Part of a small language model's weights.
Training: 287M tokens, 4384 steps.
MLP neurons of a small language model. Each row is named by its layer, matrix (up: input weights) and neuron, and shows model dimensions 32-159. Each number is 128 + 24 x the weight over its row's rms, rounded and kept within 0 to 255.
After each neuron's rows, "fires on" lists the tokens most often at its 100 highest values on Wikipedia text that the model never trained on.

L10.up22 [ 84 115 155  78 135 109 193 154 122 146  71 114  98 139 127 111 116 164 102 171 155 176  70 119 120  99 133  83 151 169 150  81 156 151 157 116 132 149 142 104 126 125 149 149 125 102 111 138 131 156 121 166  75 149 132 111 134 150 135 110 102 156 120 122 120 124 149 116 174 154 157 114 140  92 136 124 129 150 120 117 134 126 108 127 132 148 138 135 119 124 152 103 145 140 128 165 167 146 149 145 158 107 165 141 143 116 104 116 169 141 140 157 121 118 133 119 111 147 175 157 107  79 120 133 120 171 123 140]
fires on: "O", "D", "T", "C", "L", "ES"

L11.up346 [110 153 182 119 150 132 150 179 111 115 148 100 120 100  89 141  87 119 160 127 126 157 103  82 126 146 165 163  99  74 130  95 136 137 152 153 150 165 119  81 169 115 120 109 113 133 148 122 129  94  97 116 138 105 129 103 159 156 129 143 143 116 166 140 113 121 138 124 142  91 150 132 125 181 109 120 175 143 102 176 147 135 141 120 146 186 118 131 136 131 145 122 101 145 160 142 148 115 141 122 140 133 132 148 146  97 120 137 152 140 144  63 146 136  97 126 114 176 135 153 116 110 157 150 112  82 122 123]
fires on: ".", "$", "198", "197", "187", "201"

L8.up342 [ 98 130 134 116 105 131 108 108 132 133 101  64  85 148  62 147 111 131 165 133 117 104 146 122 154 139 200 154 177 106 149 131 162 135 142 125 145 155 131 128 128 147 125 146 132 141 143 118 151 125 160 192 135 151  93 134  96 112 107 127 102 101 166  94 116 143 145 173 125 155 136 109 100 114 133 113 137 141  95 132 144 153 115 160 142 118  94 150  90 142 120 141 122 114 158 123 129 160 119  96 134 141 112 100 108 131  80 147 153 143 133  92 169 177 136 150 151 135 129 125 119 114 128 176  93 127  86 120]
fires on: "'", "o", "s ", "es ", "o ", "le"

L3.up347 [128 155 106  99 153 110 136 144 125 112  96 120 124 171 143 148 118 145 134 126 159  79 120 168 105 137 107 127 122 144 161 149 112 142 118 164 102 162 139 135 125 172  86 124 101 134 131 132 105 145 116 123 175 132 127  92 155 132 122 156 118 134 134 102 144  84 150 116 122  96 161 134 114 122 128 103 173 146 121 137 146 140 204 119 126 150 127 132 159 157 138 161 112 122 140 106 117 130  81 159 109 165 160 152 111 138  82 137 139  96  45 159 111  96 139 128 154  74 113  98 147 110 119 155 100 115  81 134]
fires on: "- ", "\n", "as", ": "

L4.up347 [110 157 168 140 158 114 154 137 113 133 159 131  97 116 132 135  98 131 154 134 177 127 148 150  82 158 117 143 155 126 131 128 141 120 164 141  89 138 100 125  89 148 136 151 107  71 139 151  95 178 107 162 144  90 147 106 127 142 133 130 152 141 125 148 100 125 165 152 128 123 139 131 133 104 122  73 112 106 112 103 143 156 105 137  82 151 143 114  92 142 180 118 129  72 114 164 168 112 163 129 109 163 123 134 142 122 163 156 135 152 139 163 165  93 140 125 167 101 132 112 120 148 101 137 114 140 129 104]
fires on: "b", "ph", "li", "ar", "th", "il"

L11.up22 [118 137 145 169 161 129 165 115 133 132 119 161  81 136 142 119 144 123 110 159 142 125 139 113 177 144  88 120  84 131 144 144 137 136 140 100  81 126 110 125 103 119 154 160 123 116 141 158 154 174 120 153 131 131 117 108 130 145  61  88 168 122 152 101 109 157 125 159 130 137  91  73 119 157 166 113 120  96 148  96 154 152 156 136  95 130 151 126 104 157  82 116 137 114 169 100 118 175 150 135 155 127 111 166 129 155 155 123 132 180 127 131 153 129 142  83 111 127 169 150 108 125 141 117 145 132 138 117]
fires on: "en", "cont", "pr", "por", "is", "ind"

L3.up510 [163 135 103 120 132 123 155 138 134 104 147 175 140 149 137 122 124 131 116 101 138  81 125  98 135 164 115 107 109 178 130 152 101 156 139  98 122 156 147  81 129 113 186 122 154 130 117 104 108 129 171 137  75 127 103 125 161  89 124  91  97 145 143 148 117 158 170 121 139 160 156 154 126 100 137 135  99 114 143 119 129  53 110 128 138 147 111 142 129 124 148 131 125 183 161 148 181 122 136 120 151 126 111 135 130  96 161 133  78 187 126 149 118 104  89 133 120  86 114 120  94 127 158 144 138 147 102 124]
fires on: "bl", "por", "ven", "our", "f", "if"

L6.up223 [167  99 131 148 133 161 112 107 108 136  96 111  80 146  67 146 118 135 123 110 193 146 158 164 155 147 115 135 122 129 132 107 125 140 119 116 141 116 138 149 154 121 148 149 129 178 120 151 159  89 113 163 104 158 138  90 162 144 110 131 104 114 136  97 121 102 118 140 100 126 107 128 135 125 133 147 120 115 125 138 111 144 111 123 133 106 130 117 119 101  94 100  99 120 102  98 118 171 119  70 156 108 145  87 134 135 152 125 108 147 139 137 126  96  52  93 124 106 146 145 115 127 156 128 105 131 100 116]
fires on: "s", "ts", "1", "s ", "season", "ties"

L7.up562 [115 136 185 138 176 101 136 129  78  99 172 120 134 151 131 181 120  89 158 121 159  96 142 134 153 158 115 162 136  97 136 177  99  84 144 112 100 142 101 116 129 139 143 103 129 111 112 106 155 113 147 136 133  96 127 167 171  89 139 126 211 120 100 119 111  98 140 108 148 104 152 130 107 137 114 149 170 112 117 120 103  93 126 138 133 148 106  92  95 163 120 118 172 154 139 145 129 111 161 114 135 112 161 143 129 137 133 142  97 132 139 150 123 128 117 129 151 114 141 116 124 114 108 142  87 120 118 131]
fires on: "P", "G", "-", "l", "}", "g"

L6.up261 [119 134 133 164 116 133 115 119  87 122 124 139 180 112 137 107 134 132 122 111 170 168 203 136 151 113 110 169 152 115 121 108 144 140 159 129 147 139  71 142 137 159 136 157 136  87 128 138 109 124 118 155 110 105  99 138 126 148 156 127 113 142 122 132 151 121 181  99 117 136 138  95 103 127 154 131 128 123 104 140 121 109 161 154 131 127 161 104 116 108 138 137 148  88  74 156 112 109 115 132 157 156 167 139 109 142 116 136 129 121 103 127 122 105 142 102 192 161 141 102 130 107 108 157 118 139 118 108]
fires on: "th", "d", "on ", "n", "g", "ph"

L7.up94 [110 138 117  87 158 129 162 133 111 130 197 136 147 114 138 110 145 130 187 134 131 123 119 109 170 126 178 145 149 139 150  99  89 123 137  97 131 157 114 175 148 155 149 126 183 106 139 109 128  85 145 108 143 127  71 102 164  97 131 134 100 135 108 136 118 139 109 114 164 139  84 150 141 151  98 152 118 117 109 147 102 120 184 141 123 109 140 137 140 133 140 126 108 136 116 173 135 133 124 145 112 132 140 137 132 156  91 114 136  83 127 158 150  69  91 103 119 134 137 134 133 130 149 153 111 118  99  80]
fires on: "af", "'", "ab", "South "

L11.up607 [137  82 140  87 157 101 118 140 161 142 114 168 109 145 119  99 122 152 129 197 167 172  93 123 119 153 129 117 130 156 134 164 163 160 119  80 142 165 116 128 124 128 115 118 115  96 125 134 135 137  93 132 108 142  96 101 164 144 136 112  95  97 137 119 124 121 130 160 125 153 116 103 119 140 109 130 152 135  75  77 133 124 119 129 110 123 120 146 123 157 110 139 164 180  97 118 138 128 123 165 126 122 129 179 149  90 107 143 185 129 124 103 154  94 133 107 136  89 127  83 161 115 146 101 156 114 139 133]
fires on: ", ", "L", "would ", "wi", "O", "ol"

L7.up373 [141 143 166  70 169 112 169 124 106 119 103 145 145 158 158 158 106 133 111 148 131 152 165 138 179 122 125 118 119 113 127  95 149  72 119 136  96 121 150 146  99 112 123 109 108 147 153 116 123 122 119 140 117 122  86 126 139  81 103 112 148  81 158 156 136 134 136  92 145 110 130 130 134 141 133 133  97 116 117 153 133  87 112 145 113 140 177 111 165 127 146  94 134 135 150 154 108 118 105 180 190  95  82 117 129 103 135 105 119 111 130 141 111 123 103 178 120 137 117 144 133 154 121 118 138 139 129  66]
fires on: "oper", "November ", ", ", "December ", "June ", "January "

L8.up107 [198 122 117 101 119  94  89 136 121 145  98  85 140 129 179 127 133 142 118 113 145 118 108 147 111 124 111  82 120 148 130 111 158  99 139 113  80 113 152 131 146 150 132 140 112 112 113 202 142 123 153 102 154  85 114 122 147 132 100 121 111  91 132 100 105 169 126 121 149 132 116 134 130  93  92  53 134 128 160 148 151 144 114 186  84 128 156 134 165  84 156 128 112 114 187 125  97 130 147 130 130 136 114 118 132 116 132 123 177 148 123 148  97 116 129 133 116 127  91 139 111 102 142 128 113 167 145 102]
fires on: "| ", "and ", "cap", "but ", ", ", "op"

L8.up629 [153  99 150 129 138 125 123 196 141 116 163 138 118 144 150 173  82  94  75  89 125 149 169 148 118 111 123 149 144 102 152 118 103 118 128 126 129 123 169 113 117 121 129 134 115 120  71 118 105  91 147 151 103 111 131 153 107  81 122 141 116 169 117  98 116 102 147 117 153  93 138 120 105 104 150 131 188  74 143 115 135 132 126 116 105 132  93 153 105 124 122 137 125 141 101 143 152 157 154 145 113 156 135 143 101 115 130 116 107 130 150 144  85 144 164 116 159 150 120 122 151 156  99 102 115 112 140 190]
fires on: "H", "l", "sl", "h", "K", "fl"

L7.up447 [151 126  77 155 136 142 104 117 158 111 112 113 156 125 125 130 110 115 134 165 128 125 163 128 143 137 163  67 127 135 159 106 149 127 103  87 133 112  95 119 117 121 125 143 112 124 103 130 105 162 100 172 142 160 116 166 112 110 130 138 143  99 138 111 153 146 149 106 157 123  81 174  72 117 165 124 165 114 130 129 132 132 157  89  83 160 156  85 141 139 128 124 114 114 120 143 109 142 142 160 118 111 149  93 171 108 116 148 135 113 180 121 104 126 138 114 149  93 111 144 144 105 135 185  88 106 156 117]
fires on: "was ", "and ", "has ", "being ", "; ", "also "

L11.up460 [124 121 144 170 141  93 117 127 100 150 137 143  97 131 141 178 152 123 134 122 164 158 116 148  91 104 124  98  90  91 119 131 189 142 136  81  91 132 112 124 143 107 123  87 143  70 122 156  97 146 111 150 161 179 128 127 135 163 108 128  94  86 146  82 129 133 130 129 135 136 153 127 134 107 152 110 135 125 135 146 155  95 149 139 110 152 122 123  98 123 119 110 111 142 147 107 130 130 166 131 146 135 106 157 113 102 126 127 110 149 137  90 164  92 130 137 118 150 133 147  94 127 119 157 134 129  61 118]
fires on: "197", "199", "201", "198", "202", "200"

L4.up5 [130 138 144 175 143 129  65 171 141 138  96 118 141  97 124 130 159 139 145  84 116 124 113 125 120 140 160 132 126 117 115 126 112 145 113 137 164 140 115 118  81  84 144 175 123 116 100 122 118 129 124 106 142 180 125 146 152 112  97 119 138 112 120 116 134  98 137 160 133 128 134 107 128 129 112 126 131 120 101 113  96  95 124 142 119  98  91 121 154  86 131 159 134 103 163 141 125 160 177 133 140 117 112  71 152 120  87  67 163  96 112 141  89 131  98 121 103 182 127 123 142 165 143 113 153  86  86 123]
fires on: "as ", "ag", "j", "w", "is", "y"

L3.up345 [139 105  88 126 115 145 120 115 137 122 161 119 158 101 175 151  75 129 132 118 156 140 137 123 162  61 136 129 159 112 129 176 127 117 133 135 124 146 141  91 155 178 100 115 118 142 172 122 123 137 166 139 124 154 142 127 163 139  86 151 118  91 142 123  94 145 114  70 118 133 140 123 104 123 142 124 136 175 146  95 145 127  87 174 155 141  74 142  75 131  93 137 140 128  94 169 150 114 123 133 136 105 129 164 116 147 123 153 104 120 129 119 145 113 150 131 131 158 186 104 147 131 118 133 104 150 155 103]
fires on: "min", "-", "et", "fec", "ir", "r"

L8.up56 [ 78  93 147 109 132 151 145 102 130 146 140 147 149 119  92 163 107  98 111 116 132 141 124 123 160 126 157 114 128 103 132 121 126 149 157 125 126 109 101 122 124  96 108 144 127 164 154  82  75 111 140 104 129 133 114 100 157 115 170 125 109  92 144 135 130 128  77 120 170  87 112 171  87 172 125 125 148 168 145 136 123 131  89 135  93 136 164 136 160 127 107 140 120  93 159 112 130  65 161 101 135 117 111 148 104 130 119 182 122 170 123 111 110 146 107 129 118 127  78 129 130 131 189 106  80 121 177 140]
fires on: ".", ",", "of ", "$"

L9.up572 [176 100 111  92 132 143 150 115 150 122 120 100 138 151 176 127 156 122 106 165 117 141  90 133 167 135 149 155 125  99  89 104 130 160 153  92 142 142 139 155 105 171 153 116 138 104 118 158 170 138 146 158 159 105 122 164 141  98 142 133 119 137 150  95 156 115 150 143 140 154 112 129 136 128 122 139 115 120 117 112 141 147 135 139 102 116 174 157 177 120  72 164 128 115 171 135 119 143 188  93 133 122 106 101 170 120 133 131 147 117 132 120  98 114  82  86  96 143 117 132 155 121 129  87 152 139 127 147]
fires on: "| ", ". ", "\n\n", "”", "but ", "j"

L8.up501 [ 87 160 119 141 136 137  92 154 139 130 136 149 107 120 129 154 145  83 101 101 126 141 124 118 198 117 163 162  94 146  99 113 137 136 115 125 168 149 153  79  93 112 117 110 150 165 147  95 106 114 105 143 119 125 164 131 112 119  91 130  78 139 113 109 117 112 108 111 126 132 149  99 134  83 111 137 152 112 138  91 113 112 157  82 139 114 103 140 137 153  87 139 117 189 112 134 111 176 109 103 186 153 182 100 180 139 133 148 132  82 115 128 161 105 119 135 123 121  98 122 108 139 108 140 124 119 127 122]
fires on: "for ", "that ", "in ", "by ", "\"", "to "

L8.up559 [125 169 155 116 142 158 122 114 126  88 137 158 166 171 162  98 169 147 105 135 141 112  96 153 184 156 109 104  89 130 109 107 120 130 103 131 121  98 108 141 136 140 125 170  91 111 191 131 167 130 132 159  85 125 133 116 114 125 132 111 120 119 115 131 124 131 121 117 105 134 130  85  91 143 155 129 111 135  66 142 137 142 175 166 121 135 130 128 113 110 117 151  75 138 137 144 140 159 157 103 153 152 168  98  84 135  97 119 124 154 118 125 131 132 133 103 103 141 136 126 113 106 178  79  66 141 152 101]
fires on: "t", "is", "ou"

L7.up591 [103 143 130  74 145  72 136 174 128 140  93 152 170  84 123 130 119 131 134 107 102 131 127 143 128 136 125 121  94 113 106 109 136 148 116 145 134  95 137 110 124 159 111 147 111  60 168  78 104 118 106 210  96 102 155  90 143 159 105 143 115 114 110 131 130  69 137 118 136 128 140 145 113 114 108 123 185 140 135 120 119 138 121 137 112 117 131 123  97 130 132 140 139 151 105 122 110 175 128 131 151 152 140 128 112 107 137 154 145 101 104 114 166 140 132 117  95 150  84  97 134 132 156 116 116  86 175 133]
fires on: "in ", "| ", "to ", "t ", ": "

L11.up486 [154 122 184 107 133 165 125 158 144 138 113 127  95 128  73 129  61 101 115 144 142 151 155 133 124 149 147 119 156 126  60 135 118 125  72 145 119  94 115 135 129 125 123 121 120 131 107 147 130 142 158 144 133 120 113 106 161 124 155 111 155 123  88  85 114 112 147 129 117  95 138 127 129 141 159 122 110  94 127 139  55 103  51 111  90 153 103 144 128 145 114  91 137 135 110 142 112 156 131 138 119 120 120  89 149 116 125 120 134 109 153 148 154 113  96 131 138 106 130 148 158 106 109 169 133 153 149 105]
fires on: "em", "v", "m", "op", "| "

L3.up258 [128 106 105 169 159 142 111  93  93 101 109 142  77 130 118 111 118 113 135 119 137 113 109 145 123  89 110 130 138  82 173  98 120 146 104 144 133 116 102 109 166 137 125 155 128 144  93  49 105 133 132 147 120 134  72 120 155 155 124  87 117 126 117 103 152 137 178 124 132 140 164 155 142  69 128 155 175 132 119 116 118 142 127 101 131 140  95 145 127 149 129 126  99 121 155 127 103  96 126 139 133  96 116 117  97 107 100 130 153 101 123 128 108 117 156 119 105 163 141 123 108 126 127 139 123 122  75 161]
fires on: "d", "#", "ft", "ind", "open"

L3.up388 [163 124 182 128 200 144 190 138 118 188 108 110 167 124  63 135 126 123 134 146 126 116 122 103 101  87 147 114 108  97 113 144 102 119  77 115 128 115 149 112 100 127 109 144 167 130 124 154 143 113 134 140 136 137 114 151 118 135 146 138 199 131 118 152 120 122 111 133 154 129  62 142 107 163 145  78 111 136 109 179 108 135 132 128 115 143 113 148 134 187  93 133 134 112 109 141 118 133 143 111 130 114 120 149 155 145  90 134 137 151 135 121 140 103 133 132 121 148 103 136 132 117 122 124 115 117  96 128]
fires on: "om", "ym", "of", "ob", "em", "v"

L11.up111 [104 148 147 141 134 120 153 118 185 153  99 149 121 127 140 130 147 130 124 151  84 131 156 124 143 120 136 123 133 143 104 115  82  94  81 133 117  90 121 124 181 148 116 128 120 103 107 102 112 164 157 112 136 134 143 151  93 155 129 126 140 126 148 120 149 134 153  91 129 138 146  71 109 114 176 138 130 149 146  92 130  99 108 104  90 115 119 115 139 132 116 122 151 135 193 143  97  93 141 120  89 106 106 112  75  98 142 125 139 109 138 110 140 129 116  74 100 158 118 131  80 140 134 122 104 146 132 182]
fires on: "| ", "k", "j", "sch", "Tw", "chang"

L3.up342 [128 157 146  74 183 112 116 131 144 150 116 140 170 132 118 116 156 176 141 161  85 146 129 128 129 103 103 130 120 126 120  94 107 196 151 122 184 124  68 156 137 118 117 120 175 123 127 101 170 125 112 133 145 174 131 119 137  92 120 127 198 138 119 147 110  90 114 104 114 129 123 105 108 194 159  63  88 141 178 120 116 121 120 121 114 126 115 124 125 117 130 127 116 113 146 140 131 125 131 110 134 120 108 112 156 112 107 138 107 117 138 117 106 137 115 182  91 162 167 126 157 124 159 127 142 132 143 158]
fires on: "am", "ap", "ob", "of", "el", "ō"

L10.up28 [125 119 153 106 139 117 122 118  95 108 125 133 140 130 133 152 116 162 124 131 158 146 145 137 135 155  69 100 138 112  81 112 113 108 152 104 127 141 147 107  78 127 122  98 100 129 124 115 157 140 101 121 124 137 122 143 117 138 113 144 123 126 100 145 138 167 146 130 121 141 134  94 137  77 130 128 152 103 142  98 148  93 122 103 127 131  85 157 158 105 129 131 144 108  99 154 125 124 146 121  92 133 164 104 172 144 131 106 116 123 109 145 158 116  72 128  84  81 137  82 167 140 128 124 164 140 100  97]
fires on: "in", "\n\n", "them", "qu", "| ", "i"

L3.up243 [124 196 127 145 157  77 142 189 160  93  90 162  92 138 146  87 128 177 127 127 145 141 144 158  87 114 151 155 116 150 124 123  78 142 115 120  90 107 154 155 108 165  89 129 149 112  85 104 114 108  97 126 158 102 145  93 148 163 126 126 118 138 161 123  99 110 122 165 161 144  93 106 111 101 145 132 148 124 110 136  87 115 152 143 113 121 140 146 136 103 135 101 121 136 130 101 116 116 109 138 139 175 182 124 151 133 142 124 130 167 107 124 115 105 128 116 148 114 141 140 155 143 119 123 102 126  91 130]
fires on: "p", "\n\n", "\n", "- ", "b"

L9.up593 [ 94 134 158 101 176 138 137 123  95 128 120 117 126 177 104 104 137 124 120 108 123 119 119 147 122 136 123 135 135 110 109  87 125 124 138 110 119 115 124 105 138 110 108 150 100  49 137 144 122 130  87 132 139 153  60 138 139 122 150 149 143 106 125 126 124 109 109 178  94  80 107 156 126 119 136 116 132 120 132 136 128 122 110 139 132 131 174 151 115 177 130 120 123 147 101 143 142 106 144 145  83 149 113  86 133 122 107 159 123 103 146 107 175 118 102 142 127 127  95 109 150 127  94  92 129 167 118 150]
fires on: ":", "0", "′", "ph", "th"

L6.up220 [149 122 146 116 123 128 154 144 123 116  84 134 146 110 171 150 125  98 119 142 121 175 149 141 135 169 119 124 142 154 152 151 107 166 144 134 120 142 164 104 131 111 166 119 126 125 127 124 124 122 107  84 107  99 129  94 151 123 107 127 144 140 117 138 117 145 152  77 161 136 151 145 129  75 124  97 140 134 132  71 126 149 103 164 126 139 140 186 175 161 161 121 124  64 136 125 130 107 149 131 145 150 122 120 106  72 155 132 155 150 121 159  65  86 149 150 133 136 105 143 132 123 132  70 118 158 118 115]
fires on: "and ", "of ", "or ", "but ", "to ", ", "

L9.up586 [114  99 132 109 127 122 112 105 100 123 116 144 145 129  98 153 122  80 148  94 121 126 147 121 110 143 105 155 155 156 154 133 148 111 194 147 159  99 106 140 141 144  94 178 142 172 136 136 120 106 118 124 137 135 158 139 132 146 149 132 130 143 113 115  95  75 144  78 149 153 136 152 112 152 130 134 141 131 147 133 146  98 116 128  97 168  93 112 113 132 103 122 165 141 160 176 133 142  82 166 151 133 120  93 131 127 163 107  97 139 158 165 173 115 141  90 117 136 118  90  90 165 161  95 126 163  82  96]
fires on: "sp", "b", "ti", "m", "ul"

L10.up584 [135 104 128 107 154 120 130 120 207 149 125  89 144 141  99 160 119  78 103  91 134 119 136 152 122 152 156 102 132 117 120 148  75 144 143 149 100 131 140 155 114 125 154 148 161 164 128 153 141 112 176 155 124 123 154 120  97 157 112 152 134 128  99 125 110 122 135  71 133 136 187 138 126 128 139 141 129 145 138 147 151 166 120 118 110 156 134 138 121 106 143 146 114 134  74 107 131 147 155 165 134 143 132 157  95 126 129 150 118 121 134 151 124 140 111  82  99 132 117  99 141 133 129 123 116  80 129 156]
fires on: "gr", "Sh", "sh", "fl", "h", "ch"

L6.up432 [152 120 109 155 122 130 133 165 130 111 112 131 115 149 160 199 106  88 134 112 108 120 136 112 161 110  92 112  81 131 120 145 107 143 185  93 139 143  72 125 101 143 108 158 182 119 118 102  99 118 137 109 125  90  90 134 156 163 106 151 148 117 172 132 111 106 105 129 131 145 114 156  99 117 110 115 109 113 104 116 142  82 123 128 109 101 117 106  81 157 119 140 139 127 142 118 130 143 126 170 106 107 175 101 119  86 168 166 141  90 143 118 145 111 119 133 123 103  94 150 128 137 124 114 178 114 141 143]
fires on: ", ", ": ", "(", "are ", "be "

L3.up596 [134 105 138 123 122  75  97 132 109 154 119  75 133 145 121 106 145 150 141 108 133 180 128 114 113 124 165 126 138 130 165 173 134 155 115 148 107 115 111 140  84 152 160 123 159 119 110 113 105 135 109 129  97 149 105 125 102 150 155 172 139 137 154 102 100 107 130 151 125 120 102 154  93 111  65 135 138 145 144 111  86  91 160 112 174 132 132 163  79 114 107 135 162 148 120 166 114 141 162 118 131  91 166 128 115 171 102 108 126 122 141 137 123 116 114 154 162 139 118  83 166 103 144 142 151 152 125 148]
fires on: "\"", "z", "and ", "e", "gre", "re"

L6.up313 [127 142 153 119 141  93  94 122 121 127  96 139 156  98  94 138 108 138 143 126 131  93 145 138 104 185 143 130 110 148 122 169 114 139 153 174 115  90 149 174  85 127 128 128 128 122  89 133 133 107  99 135 152 143 139 146 136 133 145 100 125 208 120 128 158 117 108 131 126 196 119 118  99 155 143 138  98 104 175 147 118 131 136  90  99 162 126  77 154 113 137  92 171 114 106 149 102 136 122 115 145 113 118 123 158  98 111  74 127 131 111 138 149  80 107 151 141 135 119 121 148 112 129 154 124 107 132 104]
fires on: "enc", "anc", "sp", "op", "ro", "b"

L11.up444 [ 94 165 167 133 143 129  89 122 136 115 134 164  87  85 150 127 121 111 111  88 119 138 139 145 115 137  96 144 126 125 111 110 125 151 100 137 159 128  86  63 110 102 146  84 121 137 115 116 152 125 150  69 136  73 123 156 174 130 116 104 142 165 150 124 122 110 138 156 133 119 101 114 155 125 113 123 180 123 125  98  95 131 140 114 138 156 131 138  88 137 124 151  93 111 156 101 126 121 144 137  94 110 168 152  87  87 147 106  83 111 131 120 140 110  70 131 138 133 141 161 127 139 145 142 146 100 135 138]
fires on: "198", "197", "196", "195", "199"

L9.up179 [117 108 122 171 164 102 115 135 106 142 124  89 163 114  85 114 160 151  98 123 126 111 172 121 140 127 113 127 112 116 132 139 119  95 158 166 138 163 145 163 146 105 154 164 102 127 138  88 133 169 140 139 149 131 166 108  95 109 119 103 143 144 158 100  98 111 123 138 160  96 137 137  91  72 110 122 145 110 132 157 150 126  98 136 120 166 154 107 127  92 104 124 125 100 110 142 198 108 158 118 166 157 133 124 136 130 132 145  88 140 142 128 142 150 127 133 136 110  96 176 118 153 156 165 116 137 193 112]
fires on: "sp", "sh", "at "

L11.up163 [147 148 117 124 150  96 145 159 149 117  93 136 178 122  97 130 173  74 116 116 173  68 114 144 126 158 122 136 126 133 157  99 122 156 131 127 101 150  98 136 128 117 146 123 145 137  91  79 118 142 146 152 147 135  77 158  93 126 125 120 107 157 100 173 110 112 142 140 125 108 103 104 141  93 120 124 112 131 141 136 123  98 102 124  94  78 147 159 157 150 115 145  83 146 154 129 165  79  89 116  89  84 143 109  63 117 130 129  90  97 159 154 117 128 128 122 139 126 134 131 116 145 135 132 103 147 108 168]
fires on: "bl", "f", "pec", "tur", "k", "n"

L6.up391 [ 93 116 138 152 112 132 115 108 148  86 119 161 134 139 155 174  60 107 150 171 114 171 124 148 153 145 133 115 121  66 139 140 145 118 132 133 130 132 130 157 145 152 146 122 141 131 128  94  99 129 114 128 116 103 132 114 124 133 118 150 159 100 107  88 137 133 154 172 102 150 145 171 128 120 156 133 150 140 114 124 135 120 135  91 148 139 149  92 138 128 126 134 119 123 208 165  99 133 151 131  67 139 149  70 109 116 146 153 129 114 132 164 120  98 127 132 136  80 111 145 134 118 116 159 105  83 144 134]
fires on: "and ", ", ", "or "

L8.up621 [145 161 127 161 154 140 141 149  83 133 118 103 143 122 122 150 132 167 117 108 149  73 149 151 154 117  86 119 144 113 125 145 117 130 121 106 110 138  86 106 139 157 129 149 175 158 119 122 118 138 125 150 150 163  70 130 156 150 165 114 129  81 129 146 152 127 111 140  99 123 163 135 101 130  61 150 146 145 103 120 135 108 155 154 110 105  83 145 128 133 160 112 106 123 118 113 107 110 173 106 176 120 126 100 130 136 147 148  99  98 139 106 144 122 105 142 138 117 168 111 105  92 124 112 107  86 150 151]
fires on: "G", "id", "expl"

L3.up371 [190 135 141 143 103 144 101 122 169 175 116 133 149  90  82 119  94 160 146 117 142 131 103 157 113 134 150 159 104  92 135 156  88 153 134 144 151 147 103 105  94  99 109 169 102 110 138 113  99 139 139 153 162 142 129 129 128 182 171 129 113 164 112 156 121  99 117 133  88 102 122 107 121 159 154 120 153 132 112 124 137 133 111 155  78 122 114 113 120 108 122 126  90 160 153 116 115 134 133 126  97 147  93 137 139 130 109 122 130 162 160 111 124 131 144 145 120 154 116 124 118 123 142 114 126 121 103 187]
fires on: "y", "h", "M", "j", "B"

L4.up192 [144 100 113  94  77 131 136  65 125 125 106  95 110 152 116 138 131 134 136 108 174 119 119 172 165 124 143 138 134 124 120 156 141 118 117 171  69 145 164 105 119 118 164 113 129 105 130 153 139  98 155 102 100 118 110 103 154 111 124 149 120 139 109 100 141 133 105 138 103 165 102 100  82 119 166 109 137 106 138 142 159 138 127 108 145  95 109 148 160 134 102 141 105 165 159 113 118 123  94 132 138 119 134 114  74 156  72 151 150  90 198 142 149 124 109 117 146  93 119 132 114 116 157 127 121 149  94 129]
fires on: "s ", "its "

L7.up235 [113  80 124 161 160 131 119 138 125 117 164 103 107 143 150 139 109  93 105 136 111 141 173 154 165 116 114 122 123 158 149 127 166 103 183 125 133 172 117 141 137 134 167 191 182  92 141 121 120 177 137  96 136 131 176 151 120 100 141 137 128 128 186 119 118 119 149 142 148 118 119 118 132 160 122 148 173 129 116 149 151 139 112 118 156 121 104 130 136 128 115 169 129 115 116 113 104 122 143 175 141 162 135  92 130 115 167 150  98 144 139 110 110 106 125  92 144 129 158 103 126 163 141  92 135 140 143  95]
fires on: "r", "| ", "- ", "sp", "ially ", "i "

L9.up441 [115 142 152 129 169 120 138 133 149  93 108  94  99 143 186 124 123  84 139 145 147 110 163 126 156 122 143 147 106 126 146 123  78 142 108 120 129 150  71 131  64 146 118 114 102 125 107  99 103 141 145 110 116 141 132 159  87 147 114 119 115  92 131 126 116 210 111 117  94 136 127 126 137 128  75 177 143 141 143 162 137 114 133 124 128 126 139 134 111 118 143 135 132  77 143 140 165 110  99 124 116 146 107 147 174 103 146 120  91 110 153 140 127 111 127  98 117 106 137  67 123 133 110 131 167 144 105  87]
fires on: "has ", "in", "\n\n", "had ", "have ", "be"